config.toml
num_hidden_layers = 14
hidden_size = 224
num_attention_heads = 4
intermediate_size = 896
norm = "layernorm"
norm_eps = 1e-05
bias = "all"
optimizer = "adam_variant"
lr_mult_qkv = 0.7
max_grad_norm = 0.5
warmup_steps = 511
decay_shape = "sqrt"
batch_tokens = 65536
train_tokens = 371300000
max_steps = 5666
MLP neurons of a small language model. Each row is named by its layer, matrix (up: input weights) and neuron, and shows model dimensions 80-207. Each number is 128 + 32 x the weight over its row's rms, rounded and kept within 0 to 255.
A block is one neuron, or neurons of one layer that tend to fire together. Before each block is what it responds to, as a language model described it from the Wikipedia text at the highest values.

Description: List-item line breaks
L10.up77 [116 126 121  85 171  22 100 135 146 143 118  41 159  98 152 120 124 120 179 133 141 172 133  88 139  78  80  91  72 195 137  97 131 120 127 142 145 187 149 110 112 146  87 122 159 103 146 175 153 113 144 132 202 240 130 100 193 162 125 108 169 155 173 119  75 135 108 103 188 103 122 163 119  86  83 141 140 187 167 122 131 144 100 151 139 103 109 144 137 139 146 166 175 145 140 207 160  95 161 116  97 105 116 119  94 123 117 120  82 131 101  79 146 154  65 123 177 156 130 101 123 127 132 152  94 161 107 105]
L10.up248 [110 117 159 150  98  80  95 118 158  66 133  98  98 157 138  91 207 162  82 135 138 100 102 129 122 136 118 146  85 147 148 111 194 170 115 125 118 193 108 142 127 164 124 166 158 113 164  98 134 203 106 155 155 113  56  85 134 171 171 127 127 138 184 140 158 115 114 127 164 148  84 101  86 162 163 102 107  82 130 185 143  94 157  82 127 131 139 141 110 138 160 167 119 110 130 159 191 122 138 144 108 130 148 167  58  77 125 141 125  86  80  92 131 119  63 179 116 164  97 134 127  94 113 187 114 168 119 124]
L10.up299 [100 106 117 101  72 126 120 144 132  95 158  73 152 162 117  96 148 162  94 127 163 124 106 133 107 128 145 116  70 173  80  79  87 145 144 161 129 131 126 112 123  96 117 113 104  93 119 175 150 211  59 192 107 143 110  98 129 170 137 155 192 155 138 141 137 139  68 175 181 134 136 158 161 139 111  79 114  98 171 155  96 154 155 105 120  96 148 152 137 166 198 136 131 139 141 106 155 170 108 147 140 112 141 121  90  78 137 136 129  98  85 131 133  85 136 148 197 171 116 174 105  72 137 129  98 198 145 144]
L10.up305 [153 123 170 116 114 156 102 133 134  85 102 156 136 176  94 106 162 180  78  85 156 123 123 175 151 153  96 155 107  54 150 176 135 148 107 128  99 169  87 143 116 176 146 114 142 110 139 131  93 166  74 165 134 135 164  84 122  87 146 109 160 130 128 127 113 111 121  98 136 139 155 109 160 119 109  96  74 129 160 193 160 188  83 124 105  87 103 181  91 152 177 130 139 118 142 105 145 131  94 176 198  42 106 116 136  56 137 130 153 124 157 118  88 146 101 103 172 149 120 128 170 153 125  73 105  56 188 117]
L10.up454 [125 134 109  87 123 167 169 140 130 127 154 196 120 112  80  56 156 169 105 118 122 146 155  89  97 137 117 137  89 173 178 161  88  90 131 106 125  89  53 104 164  62 130 160 120 111 124  62 142 114 159  92 126 115 161 139 182 125 154 141 132 160 131 121  86  83 168  79 167  77  92 122 101  86 152 143 136 102 116 201 140 169 104  61 135 122 113 139 170 158 186 202 172 119 153 194 135  99 162 125  81 166  96  87  90 148 133 129 132  76 169  89  88  83  91 160 151  73 113 118 104 167 135 118  87 151 101 157]
L10.up548 [136 137 125 161 125 103 173 116 120  94 100 107 120 103 107  97 115 147 105 101 174  90 133  87 116 141 146 105 127 116 129 123 119 199 147 141 123 142  94 115 147 160  86 168 102 130 138  98 149 148  91 134 171 132 118 153 114 134 179 128  98 132 144 111 140 111 116  90 129 105  58 135  59 108 178 102 139 123 162 210  97 109 137 138  73 132  80 153 111 147 151 131  93 155 119 160 173 121 126 114  73 136 150 144  58  92 103 144 128  87  91 164 133 151 178 133 128 115 111 160 126 121  91 123 120 100 135 152]
L10.up650 [ 93 145 179  86 149  73  99  90  99 144 106 138 111 144 118 144 135 177 171 126  87 148 157  95 119 131 101  87  64 153  99 124 140 127 130 139  89 189  96  56 142 101 100 105 161 107 149 112 119 178 118 115  99 163 140 119 153 158 163 122 168 205 166 116 146 135  99 142 165  55 104 145  99 102  93 139 106 137 102 135 103 194 135 186 117  61 102 121 100  75 143 167 190 102  88 119 159 116 153 162 121  74  70 216 126 136  85 160 130 166 104 154 106 122  74 165 152 123  51  95 134 130 107 100  52 148 130 128]
L10.up695 [181 110 132 163  50 148 150  66 127 133 129 168 142 112 118 102 140 189 131 109 164 120 116  90 142 111 145  89  93 191 114  80 107 135 138 133 126 194 106 139 105 160 118 135 132 109 129 155  82 103 112 142 148 176 147 123 152 146 176 148 123 149 137 122 107 157 132 193 108 131  97 124 141 153 131  94 154  73  74  98 133 135 130 159 133 142 109 159  81 178 189 198 178 111 163 135 128  88 159 124  78 139 182 122  98 147 165 105 107 147 126 162 175 108 153  74 129 180 130 157 123 123 103 142  87 144 163 175]

Description: Line break ending rows
L3.up170 [121 132 179 111 157 157 107  99 170  51 164 163  93 138 168 111 171 210 127  99 115  73 144 119 191 136 159 130  92 113 146 198 181 118 156 156  83  85 143 174 148  97 112  77  86 151 136 150 140 139 159  70 145 131 105 144 142 112 112  87 112 178  91 106 120 174 138 127 151 125 165 117  80 142 136 131  55 120 122 199  99 133 153  63 103 169 172 123 132 142 173 168  94 205 134 144 161 139 127 133 158 140 121 136 165 129 133  99 157 154  70 104 129  98 129  98 115  73  90 120 153 126  96 151 146  81 170 116]
L3.up231 [110 155  85  85 114 104 124 148 182 115  99 197  86 113  93  72 117 191 145  83 123 125 111 151 155 179 141 151 138 121  85 142 128 145 153 179 135 109  50 194 123  59 151 124 109 104 141 104 128 110  73 168  82 164 138 197  98 104  99  77 102 146  90 122 123 140 147 111 120 149 153 117 105 160 193  99 123 114 129 100 148  67  94 143 124 130 110 123 122 155  84 202 119 145  93 140 109 193 148 114 106 124 163 110 107 135 149 159 114 152 135 196 124 131 161 101  67 126 121 146  99 127 131 171 102 161 164 161]
L3.up274 [127 101 139 117 127  93 121 106 121 112 116 165  88 147 125 123 122 162 137 106  89 127  90 153 188 147 155  61 137 106 146 129  96  96 169 192  86 113 136 160 175 150 157 169 155 148 162  80 175 154 193  94 153 116 112  70  86 142 167 158  84 109 128 122 173  95 128 128 140 147 143 144 126 100 113 162 120 180 164 140 139 119 123  98 158 168 139 150 113 175 150 104 103 137 137 162  95 160 150  69 149 100 144 149 156 114 139 158  92 135 110 139 141 109  89  82  91  93  73  95  62 111 132  93 137 165 175 154]
L3.up288 [ 89 152 159 106  74 113 158 144 185 124 113 193 157 127 144 141 154 170 174  75 110 174 161 197 108 180 116  52 100 128 128 178  71 127 165 133  86 115 128 202 104 172  58 132  94 153  97 128 135 141 148 143 126 109 144 130  91 112 128 149 116 117  87  92 146 121 198 147 170 197  40  89  98 117 122 135  93 131 177 152 127  86 155  87 159 106 116 148 185 123 108 173 144 145 119 112 126 134 113 128 127 182 147  86 114 118 101 167 113 168 153 171 157 125 102  85 103 160 126 160  91  95 139 110  82  92 136 108]
L3.up709 [184 140 110 103 149 118  71 122 157  61 124 142 108 135 146  75 104 191 133  93 127 112  77 183 151 130 148 124 101 162  82 174 185  74 139 169  59  91 130 141 129 170  91 168 154 120 121 130  73 157 156 143 139 130 153 128  96 122 110 145 131 155 101 136 150 133 113 111 174 131 112 169 117 179 109 101 132  53 182 155 154  69 109  80 102 116  80 112 100 181 143 155 134 126 150 158 181 159 194 125  76  85 120 121 221  78 121 147 133 164 106  95 110 104  95  66 142 158 116 115  99 166 154 180  89 157 197 191]
L3.up724 [ 93 145 130 137 116 110 111 154 187 166 151 113 136 130 135  95  90 180  96 134  86 144 130 105 128 134 104 171 133 159 125 135 147 147 139 120 144 103 108 161 127  99 108 138 136 114 147  46 136 135 181 156 151 143  96  89  86 136 125  64 121 107  85 158 113  97 141 131 147 160 128 185 110 188 163 107 201 160 159 187 123 153 107 104  91 142 138 140  83 205 135 169 136 173 156 151  88 114 216 106 112 143 150 160 141  86  94 137 111  87 141  76 138  59 117  77 131  41  82 100 137 151 114 157 126 166 103 194]
L3.up847 [139 107 154 114  62 148 141 107 196 116  70 126 147 114 132 105 186 202  92  81 118 159  95 137 171 133 182  87 101 104 109 126 123 131 149 103 105  97  98 164 124 172 129  82  99 134 147 157 102 126 157 113 104 193 127 153 152 160 143 113 140 100 119  98 136  80 170 136 107 154  99 131 120 126 168 122 122  67 172 202 183  80  99  97 115 132  88 172 118 111  97 168 173 134 143 141 123  90 126  97 155 143 122 145 180 137 163 113  91 150 124  56 162 112 155 107 127 134  94 151 105 157 159 183 110 137  99 178]
L3.up892 [110 157 150  96 146  84 181 123 143 143 117 156 129 155 152 127 146 126 160 112 159  99 163 158 126 137 110 116 120 110 197 143 124 103 137 110 107 121  89 150  20 124 116 134 104 159  83 131  96  95 168  99  95 189 142 190 152 112 135 154 147 170 128 101 113 110 175 151 201 150  85  93 117 151  94 143  83 126 165 150  78 108 108 168  99 136 160 143  71 109 156 174 196  21 106 164 149 103 173 126 115 123 152 108  72 127 132 102 124 166 149 171 164 158 142 157 161 139  58 109 113 125 177  91  96 110 100 147]

Description: Entry-final tokens
L7.up782 [118 135 139  97 140 161  83  92  86 121 127 220 104 133  66 153 138 172 146 106 144 107 136  90 113 124 119 125 135 152 142 143 128 155  92 166  89 137  46 170 110  89 144  86  87 107 176 107 131 126 140 106  93 113 135 131 116 101 128  88 120 132  78 126 139 144 161  66 136 142 139 131 110 212 157 102 127 136 184 152 147 112  94 157 109  89 144 160 141 181 160 123 136 148 124 149 133 157 108  99  79 158 128 136 119  87  93 125 166 134 151  96 171 126 161 172 176 152 155 136 113 184 144  92 110 190 103 179]

Description: Clause-boundary connectives
L3.up2 [ 96 121 158  95 104 138 157 109 129 146 136 177 150 152 136 117  99 118 136 153 141 155 122  84 122 113 153 140 155 152 150 143 179 165  92 135 126 162 192 182 118 110 142 166  87 204 115 150 126  90 134 114 119 115 158 134 134 126 113 128 125 169 167  98  80 125 188 210 124 114  74 103 176 152 113  91 106 123  98 135  10 109  94 146 150 153  93 104 118 180 169  94  97 100 126  91 128  58 111 118 152 133 150 146 182  94  99 154  95 154  98 101 157  71 111  65 142 122  96  95  93 104 117 197 129  96 118 140]
L3.up162 [132 161 153 112 126 129 148  94  96 156 180 138  99 142 146 199 111 154 123  92 161 129 152  79 168 110 178 117 106 149 146 157  45 160 148  83  70 169 134 121 158  88 154 172 133 144 111  85  95 106 190 134 153 119 130 162 140 136 115  97 100 117  93 134  72 152 154 123 107 157 165 126 168 120  91  82 143  93 130  49 145 148 123 181 135 163 175 111 111 173  97 115 140  82  87 186 166 120  95 212 144 125  63 122 162 134 154  89 125 111  85 164 116 106 143  75  79  92 106 174 124 157 112  98 122 128 162  90]
L3.up275 [111 113 107 153 112 130 103 195 133 118 163 110 137 101 170 171 139  81 144 169 152 113  69 130 169 123 149 112 104 153 184 103 133  93 124  76  90 137 102 175 112 134 120 117 142 132 105 142  99 108 187  80 130  96  98 121 153 138 129 104 148 202 167 102  77 103 147 147 166 143 141 158  92 139 117 121  90 223 130  88 113 115 113 146 131 152 124 130  67 145 139 136 175  48 105 129 121 129  99 151 109 120  84 173  90 122 164 174 140 109 123 160 137 123 110 104 167 144  89 143 144 129 115 159 116 132 161 101]
L3.up395 [141 146 128 123 154  65 142  84 178  84 150 118 131 156 179 163 170 128 158 102 208 175 151 113 116 107 177  70 110 122 183 116  64 114 168 126  91 186  55 161 139  93  96 121 158 134 114 109  94 103  63 114 100 117 117 161 166 115 133 153 186 133 183  87 115 140 181 194 160  97  73 141 131 168 141  89 119 176 126  64 102 100 146 139 163 135 111 152  68 138 102 145 152  82 126 137 113 121 159 114 181 117 134 148 129 149  65 139 121 140  65 136 158 105 174 110 154 143  70 114  69  75 159 161  80 185 111 128]
L3.up670 [114 100 121 124 145 136 150 130 164 129 125 153  88 151 150 133 111 101 170 120 112  86  96  91 146 113 120 121 172 129 110 138 112 107 139 130 119 119 109 189 162  87 158 151 127 147  83  68  82  63 183 131 105 183 157 125 152 101 127 106  91 169 153 103  77 161 206  90 165 110 120 117 126 169 157 121 163 144 137 123 166 167 130 118 158 136 148 101  44 168 153 164 156  63 136 124 105  70 157 126 118 166 138 167  68 117 140 177 115 106 114 103 129 115 165 129 129 153  90 111  87 152 111 213  83 154 137 138]
L3.up774 [119 123 104 106 113 158 108 136 117 123 177 139 114 144 120 145  65 116 128 147 160 121 136  92 185  78 168 114 102 139 169 131 104  99 185 147  32 152  53 157 179  95 150 144 102 175  90 138  61  90 180 138 143 157 156 193 196 118 148 155 145 189 147 183 114 197 152 136 149 141 115 108 160 176 148 114 104 165 108  97 133 137 145 198 101  89 132  98 110 163  80 139 139 127 137 101 135 112 131 167  92 127  93 103  98 167 141 116  99 136 139 127 154  82 109 132 132  77 107 160  81  65 147 152 113 172 104 115]
L3.up880 [ 63  79 161 134 105 121 190 165 157 142 170  83 105 128 113 129 124 151 161 161 164 143 129  70 131 135 157  84 125 157 169 101 115 112 201 114  34 131 130 117  94 131 136 115 140 100 129 147 102 142 143 114  60 121 125 139 180 125 151 117 125 130 157 102 156 148 144 162 176 111 112 124 140 190 156 103 106  61 125  90 128  98  87 188  87  85 124 121  96 121 148 183 166  50 106 151 127  93 102 172 116 153 100 133 132 130 179 105 126 132 132 116 102 167 155  98  92 157  73  95  77 129 103 230  63 183 123  85]
L3.up893 [114  59 128  95 114 121 131 114 106 125  89 132 164 123  88  80  83 133 145  98  99 131  96  72  99 135 151  96 155  63 119 162 158 150  84 145 167  76 176 111 145  83  75 200  62 122 116 119 140 216 106 136 156 162 117  94 146 113 102 123 113 156 151 178 145  96 134 108 115 156 158 188 134 168 152 125 152 102 134 193 171 132  80 103  96 106 113 123 104 160 165 118  63 162 131 125 109 132 120  89 153 114 106 124 103 123 133 125 187 146  68 130 172 164  87  38 126 111 129 148  83  95  97 133 163 124 133 127]

Description: Apostrophe before s
L7.up296 [ 69 191 174 156 202 177  54 120 118 176 129  61 140  67 113  81  85 143  88 164 142 149 155 129 111 139 117  80 114 187 137 113 132 119 132 115 123 161  86  92 124 111 154 100 143 132 101 117 133 118  82 113 187 104 112 131 120 144 176 104 110 147 123 151 149 116 131 153 144 170 118 139 102 133 145 159 168 134 115 165 139 172 160 161  63  75  81  89 139 133  88 150 146 111 110 140 154 114 119 138 144 180  90 114  97 119  69 140 124 139  72  94 137 130 152 125 113 117 120 175  93 107 140  95 108  80  69 131]

Description: Possessive apostrophe
L10.up5 [ 82 119 173 142 155 153 175  97 133 110 156 157 108 111 148  94 133 149 167 134 129 130 104 114 120  74 168 171 122 136 152 120 124 138 141  89 127 203 112  92 158 152 133 114 151 198 102 139  80  75 162  97 151 141 117  93 165 136 155 211  91 102 118 122  85 130 167  90 141 175 125 150  77 123 177 158 153  84 137 112  51 143 131 155  72 100  61 121  85  92 139 102 137 137  91 109  88 136 182 103 126 171 150 167 152 132 172 133  58  79  75  92 108 170 144 122 120  68 145 170 176 109 122 147  70 143 136 128]
L10.up117 [136 186 136 106 157 157 101 103 191 107 153 158 175  94 153  57 126 123  99 183 166 146 141 120 139 133  87 185 185 119 152  84 158 125 122 134 143 136  98 151 118 121 116 164 152 122  77 149 107  99 132 205 143 126 145 120 111 110 115 151  72 203 129 105 133 142 188 121 124 100 123 157 103 112 148 154 148  81 166 125 183 145 143 133 100 128  92 150 123 100 142 147 125 111  91 121 126  88 159  97 153 118 150 157 119 108  69 157 132 140 141  97 168 130 122 136 107  85  77 169 107  64 110  96 147 132 127 133]
L10.up294 [115 128 143 166 122  67 137 109 164  99 131 122 166  84 109  82 122 114 192  53 124  84  75 112  75 151 201 138 173 169 125 120 145 131 162 127 110 195 109 140 116 111 169 160  89 113  91 168 124 164  91 157 167 170  98 112 179 166 117 123 121 106 118 133 171 130 179 132 177 114 103 172 148 111 134 184  87  70 145  69  88  90 163  76  99 159 141 101 125 122 182 134 186 132 163 116 153 117 112 100 116 141  90  95  99 116 129 180 166  79 117 116 165 136 169 142 110 156  90 109 105  87 123 173 100 174 160 170]
L10.up380 [104 173 143 101 168 133 111 140 114 163 107  66 160 125 140  58 105 148 174  80 141 162 119 171  94 187 128 140 145 154 112 123 155  95 183 167  66 105 101  90 153 113 142 160 117 146 180 146 112 126 173 124 153 120 133 101 151  82 129 140  52 107 117  97 159 131 138 174 174 122 150 115 167 124 142 109  90 162 113 107 112 102 116 165 122 108 183 188 166 166 169 104 113 114 154 111 146  74 140  83 195 108  82 154 144 126  83 159 109 124  33 124 180 175  90 137 162 111 115 179 124  43 135 116 162  90 100 107]
L10.up432 [ 88 151 111 123 200  87 127 158 152  99 120 146 137 183 158  86 166 142 138 166 197 132 109 119 148 157 155 127 138 110  84 117 100 147 121 125 121  96 141 159 170 156 121 167 156  63 160 174 141 192  86  89 151 125 132 171 126  88 106 137 167 153  90  87 115 171 129  93  81 115 132 104 138 172 133 102 153 108 162  88 173 132 193 123 112  96 111 106 145  71 166 133 144 143 100 142 123 129 173  58 128 149 148 162 119  78 117  78 165 148 169 129  96  98 139 113 132  96  83 136 144  60 117 112 135 105 122 181]
L10.up655 [131  94 150 168 138 173 105  93 170 143  96 124 149 162 109 172 151 142 164 112 182 114 140 170 155  68  91 164 147  85 137 119 149  82 128  89  80 117  63 159 145 132  58 117 113 132 150 143 126 145 124 168 118 142 130 146 158 141 121 116  83 105 169 133 133  85 186 159 178 203 118 168  96 165 185 125 189 140 160 166  99 112 136 130  95 127 123 158  78 110 130 122 138 143 135 121 148 106 146  50 150 114 130 139 170 128 144 137 135 108  97  62  83 164 133  88 115 104 151 136 154  77 127 101 145 111  99  88]
L10.up676 [135 124 113 129 154  68  67 152 141  71 175 114 132 115 152  45  98 129 111 164 192 151  84 115 185 163  76 213 126 140 170 107 102 120 100  89 125 171 117 133 187 133 142 133  87  90  97 145 131 128  84 162 215  91 103 158 115 156 149 154  73 144 190 110 151 162 127 122 176 200  62 140 127 149 165 117 114  96 132 148 116  98 135  86 134  88 129 168  92 118  92 132 107 170 120 172 150 142 124  80 122 171 148 125 120 117 141  91 176 106  82 127  69 182 138 168 142 125 154 183 110 112 133 141  64 175 110 107]
L10.up756 [173 131 111 159 157  55 171  65 120 129 115 101 140 109 149 116  90 151 149 106 147 147 125  93  98 122 117 126 172 116 146 157 142 190  86 146  77  82 175 144 145 144 121  82 133 117 104 144 127 180  53 126 150 194 106 196 162 102 119 113 157 113 141  92 111 157 112 122 103 168 146 143 151  65 162 128 142 109 122 158 114 103 158 104 123 126  92 145 148 117 202 145 128 153  95 167 196 115 126 113  99 145  77 176 107  99 143 151 165 191 149 151 108 150 177  70 174 137 100 150 138  79 167 130 175  95 129 139]

Description: Main verb of clause
L10.up153 [107 190 145 117 131 132 117  77 116 201 109 158 106 161 142 180 194 131 142 107 110 169 181 174 125 138 114 146 100 177 105 161 175 102 142 178  73  81 114 107  74 126 142 148 171 125 103 110 109 124 128 138 135  99 104  71 173 147 119 130 147 147 144 159  99 174 154  96 147 145 111 102  84  96  97 148 160 110 129 128 114 181  94 176 139 138 131 135 160 136 121 169 117  74 124 203 169 143  88 151 113  76  69 144 148  96 149  98 151 130 129  79 146 181 127 135 182 155 113 154  85 129 137 166  74 111 170 159]
L10.up170 [183 172 175  90 152 160 142 156 183 151  85 180 104 154 143 152 125 147 104 140 149 102  76 118  95 163 142 160 119 150 101 137 188 189 103  84 100 139 104 124  92  68  72 154 133 108  96 109 127 152  94 106  99 173 105 135 146 167 128  90  89 118  86 168  88 181 118  90 110 164 113  89  40  58 103 123 125  74 151 177 128 150  91 143  87  77 101 148 158 133 131 114 158  74  81  90 141 142 108 149 102 108  76 154 134 134  69  77 142 124 108 186 128 168 132 129 193  86 154 128 126 136 109 152 116 121 122 119]
L10.up437 [130 191 131  89 184 132  88  83 172 154 168 121 116  77 150 116 119 104 126 130 120 167 181  77 180 151 148 104 101 167 147 146 164 168 128 102 160  75  93 175 146  97 147  69 158 136 109 112 147 122 128 196 136 189 141 132 159 162 159 126  99 209 167 103 103 173 164 173 120 159  88 151 117 151 111  59  97 145  95  97 170 130 123 172 110  78  93 126 130  69  99 156 183 107  97 172 112 128 120 131 153 133 149 100 146 129 122 136 174 127 117 108  56 175 176  97 164 146 124 132 156 117 129 159 137 153  94 143]
L10.up542 [153 186 139  96 175  85 137 156 152  92  55  86 104 133 134  79  73 126 148 135 139 150 188 140 134 115 179 147  99 144 112 119 162 137 126 114 117 146  98  92 115  65  97 119 127 165  66 166 101  97 125  76 111 133  68  79 178 125  70 171 118 111 108 136 110 150 145 121  80  96 139 129 109  95 224 191  76 118 139 161 146 150 134 131  94 121 122 135 159 106 135 132 132  83  74 136 146 100 140  90 136 148 135 164 139 143 136 183 175 163 105 121 155 120 125 121 118  96 109 160 132 159 153 125 113  77 120  58]
L10.up592 [135  67 142 107 139  53 134 131 155 105 185  80 152 157 173 135  91 134 153 103 119 124 177 110 185 121 153 164  78 174 118 139 113 111  82 166  51 166 140 126 145 147 150 120  95  68 138  93 125 139 109 155  76 191 117  94 102 155 156 129 152 108 174 160 131 158 128  70 148 131  96 125  96 115 104 102 131 115 155 203 105 188 161 104  80 124 124 160  92 121  81 132 161 126  96  97 131 133 115 118  99  92 151 142 106 137 103 152 151 149 129 139 164 134 149 114 151 173 109 117 107 137 119 168 126  80 146 116]
L10.up634 [153 160 147 127 129 113 102 127 229 101  45 171 127 151 163 139 146 147 146 190 106 126 130  88 123 137 163 150 103 143 134 140 123 145  96 114  73 149  94 129  79 134 167 121 129  94  80 111 124 118 196 136 108 156  75 104 216 129  67 105 120 148  91 172  64 155 155 105 158 107  99  92  44  91 137 183  85 139 121 125  99 157  66 172  75  66  98 149 127 154 101 147 137  96  90 145 141 153 124 181 109 139 139 163 138 162 161 183 162 150  93 149 119 150 150 130 150 161  99 168  67 106 134 188  75 125 131 124]
L10.up658 [204 174 170 145 135 110  85  89 154  89  96 108 176 140 158 129 136 147 133 145 176 137 124 144  91  93 124  68  76 129 174 105 192 108 102  90  94 131 130  93 131 159 144 129 177  75 164 129 118 140 180 204  96 177 140 111 100  98 140 151 105 216 163 177  95 114 118  44 153  85  71 147  67 140  81 151  96 135 177 148  81 128  93 154 104 117 140 117 124  81 134 117 164 169 125  97 120  71 145 114 105 178  77 163  98  56  40  67 128 160 166  67 134 139 145 167 144 139 122 175  94 124 100 159 131 136 132 157]
L10.up737 [115  85 169  98 140 142  56 136 103 154 117  65 183 134 156 107 119 122  83 123 151 166  98 135 111 150 107 144 210  76 112  70 158 146 171  99 127 119  94 158 103 131  84 178 117 119 167 155  93 137 119 168 132 143 111 180 133 113 129 116 128 169 151 124  95 181 105  92  95 110  99 168 148  72  99 107  74 165 131 152 100 111 167 118  71 130 139 112  81 108 151 115 121 177 117 146 116  50 205 121  61  89 121 129 151 114  74  58 112 153 150 125 110  90 120  96 145 122 145 180 156 134 145 156 157 149 119 140]

Description: Possessive apostrophe
L3.up94 [111 116 147 133  99  99 151 130 143 135 113 157 108  74 116 101 119 140 161 112 135 124 137  73 212 119 105 136 168 102 126  97 104 106  70  81 169 122 148 159 137  94 150 153 134 173  92 104 130 123  93 135 148 159  77 125 157  95 172 148  82  93 156 100  94 105 174 137 142 159  99 108 139 141 133 161 124 144 136 158 203 114 110 116  81 138  35 138 115 113 129 192 159  89 114 162  70 114 154  90 145 126 113  98 108 117 137 160 101  76  25 110  90 167 144 125 115 142 110  96 112 114  86 173 108 113  74 113]
L3.up333 [123 104 137 115 174  99 108 159 147 113  45 100  81  82 103 131  77 111 195 130 173 120 136 142 113 175 120 121 117 138  90 114 119 189 120 171 169 141 157 155 155 158 142 104 133 150 165 147 127  64  70 117 147  95  78 150 168 145 119 176  46 157 189 150  68 144 132 152 162 135  70 171 133 126 117 121 106  83 145 149 163  96  89 160 141 147 149 117  89  74 109 143 123 135 101 134 104 195 190 130 129 170  71  59 107 132 108 120 106  66  88 118  96 200 150 144 167 141  69 175 111 113 132 151 111 126 120 117]
L3.up444 [107  70 113 160 106 103 150 104 143 117 132 121 130 158 135  87 111 113 145 148 140  77 149 165 142 146  89  66 137 119 130 107 126 134 108 107 117 122 149 180 111 162 134 139 130 118 164  92 140  83 132 178 185 145 113 128  72  69 129 164  59 164 155  72 151 181 158 125 208 115 123 102  71 186 158 148 105 178 143 105 174  93 153 117 120 171 109  93  78 154 172 178 165 132 151 174 136 173 170  76 159 128 151 162 150 112 127 111 119  73  62 108 150 163 138 124 142 128 116 108  94  80 125 158 143  97 137 168]
L3.up489 [180 112 141 109 171 138 116 126  97 142  93 155 133  86  66  59 116 110 139 106 166 130 165 136 190 185 161 110 213 113 111  85 131 128  80 144 150 135 123 172 135  62 163 114  99 119 141 128 146 120  95 192 174 158 112  87 123  99 157 108 122 189 187 101 153 169 177  64 182 131 106 120  81 150 131 155 185 179 144 155 138  87 127 130 143 135 111  67  98 118 165 159 132 177 121 107 109 190 132 144 122 129 122 127 174  81  99 162 133 124 142 138 103 143  88 151 104  99  76 158 104 106 153 134 154  98 131 213]
L3.up545 [ 90 142 146 151 128 167 189 122 102 131 113 146  79 101 108 133  83 148  89  80 103 177 135 105 148 183  72  79 182 197 122 111 183 123 176 156 123 115  75 166  94 150 131 101 124 114 128  66 134  75 141 142 140 175 126 134 127 144 113 164 106 207 106 136 104 172 213 133 132 161 103 101 154 168 150 178  94 123 190 151 153 131 157 114 116 127  89 117 115 177 150 191 172 179 134 130  86 150 152  98 110 146 123 114 108  98 120 174 124  91  95 113 131  94 163 143 136 135  86 102 114 138 153 121 109 112  98 109]
L3.up726 [151 113 101 129 127 117 171 167 148 140 163 128  76 171 188 130  74 115 147  98 153 182 176 108 127 151 150  85 155  86  98 107 142 154 129 141 105 164  83  72  85 149 153 217 121  86 124 155 132 167 106 122 105 175 109 143 136 168 120 182  64 118  83 170 135 149 143 122 133 100 199 131 104 185 100 102 163 122  75 142 133  73 179  70 107 130 104 137 132 187 120 118  99 128 143 148 117 188 176 135 131 187  70 136 117 150 139 193 100 154  95 112 113 182 124  79 131 159 125 151  95 104  91 171 143 160 111 134]
L3.up807 [ 78 137 138 166  75  99  86 137  92 133 144 138 132 181 125  78  89 148 101  85 186 137 122 121 132 141 117  92  82 166 147 107  89  95 148 132 140 143 123 135 103 119  86 111 107 175 110 126 146 100 111 143 147 177  76 148 149 108 145 164  97 103 161 174 164 151 119 153 195 136 153 140 180 104  75 133 146 129 120 130 148  88 131  98  64 109 136 110 163 160  88 172 166 135 123 133 152 169 180  52 112 157 113 141 126  69 153 106 140  55  70 124 131 117 134 143 127 113 146 163 107 125 125  87 138 159  64 148]
L3.up870 [132 115 120 153 115 169 156 100  83 158 132 187 124  86 173 174 210  80  74 158 114  78 145  66 110 154 142 118 121 181 102 194  62 111  69 188 128 155 121 147  84  79  88 187 158 203  96 109 114 113  92 143 158 188 153 116 142 110 127 151  70 170 152 163  96 147 103  94 168  87 114 147 104 180 120 107 101 199  92 164 138 181 162 157 118 113 189 123 106 175 120 110 114 144 130 157 121 101 187 111 111  96  74 141 112 158  87 125 107 152 151  86 118 148 141 125 134 137 129  98 112 137 163 144 104 129 172  99]

Description: Word-completing suffix pieces
L7.up871 [101 188 152 172 106 156 118 145 115 135 145 124 154 113 142 191 158 179 152 102 181 142 107 102 101 100 171  87 109 116 157 174 121 134 102 101 132  79  98 112  60  80 117 142 125  76 108  59 119  89 108 119 129 151 147 129 155 126  69 115 117 171 111 152 157 155  91  51 158 142  69 101 102 108 110 168 115  54 117 199 127  89  91 102 165 122 157 109 102 101 105 113 120 109 119 120  92 130 105 156 165 166 131 171  86 116 144 106 164 204 111 173 106 135 177 100 189 155  68 119 139  82 128  81 115  77 147 156]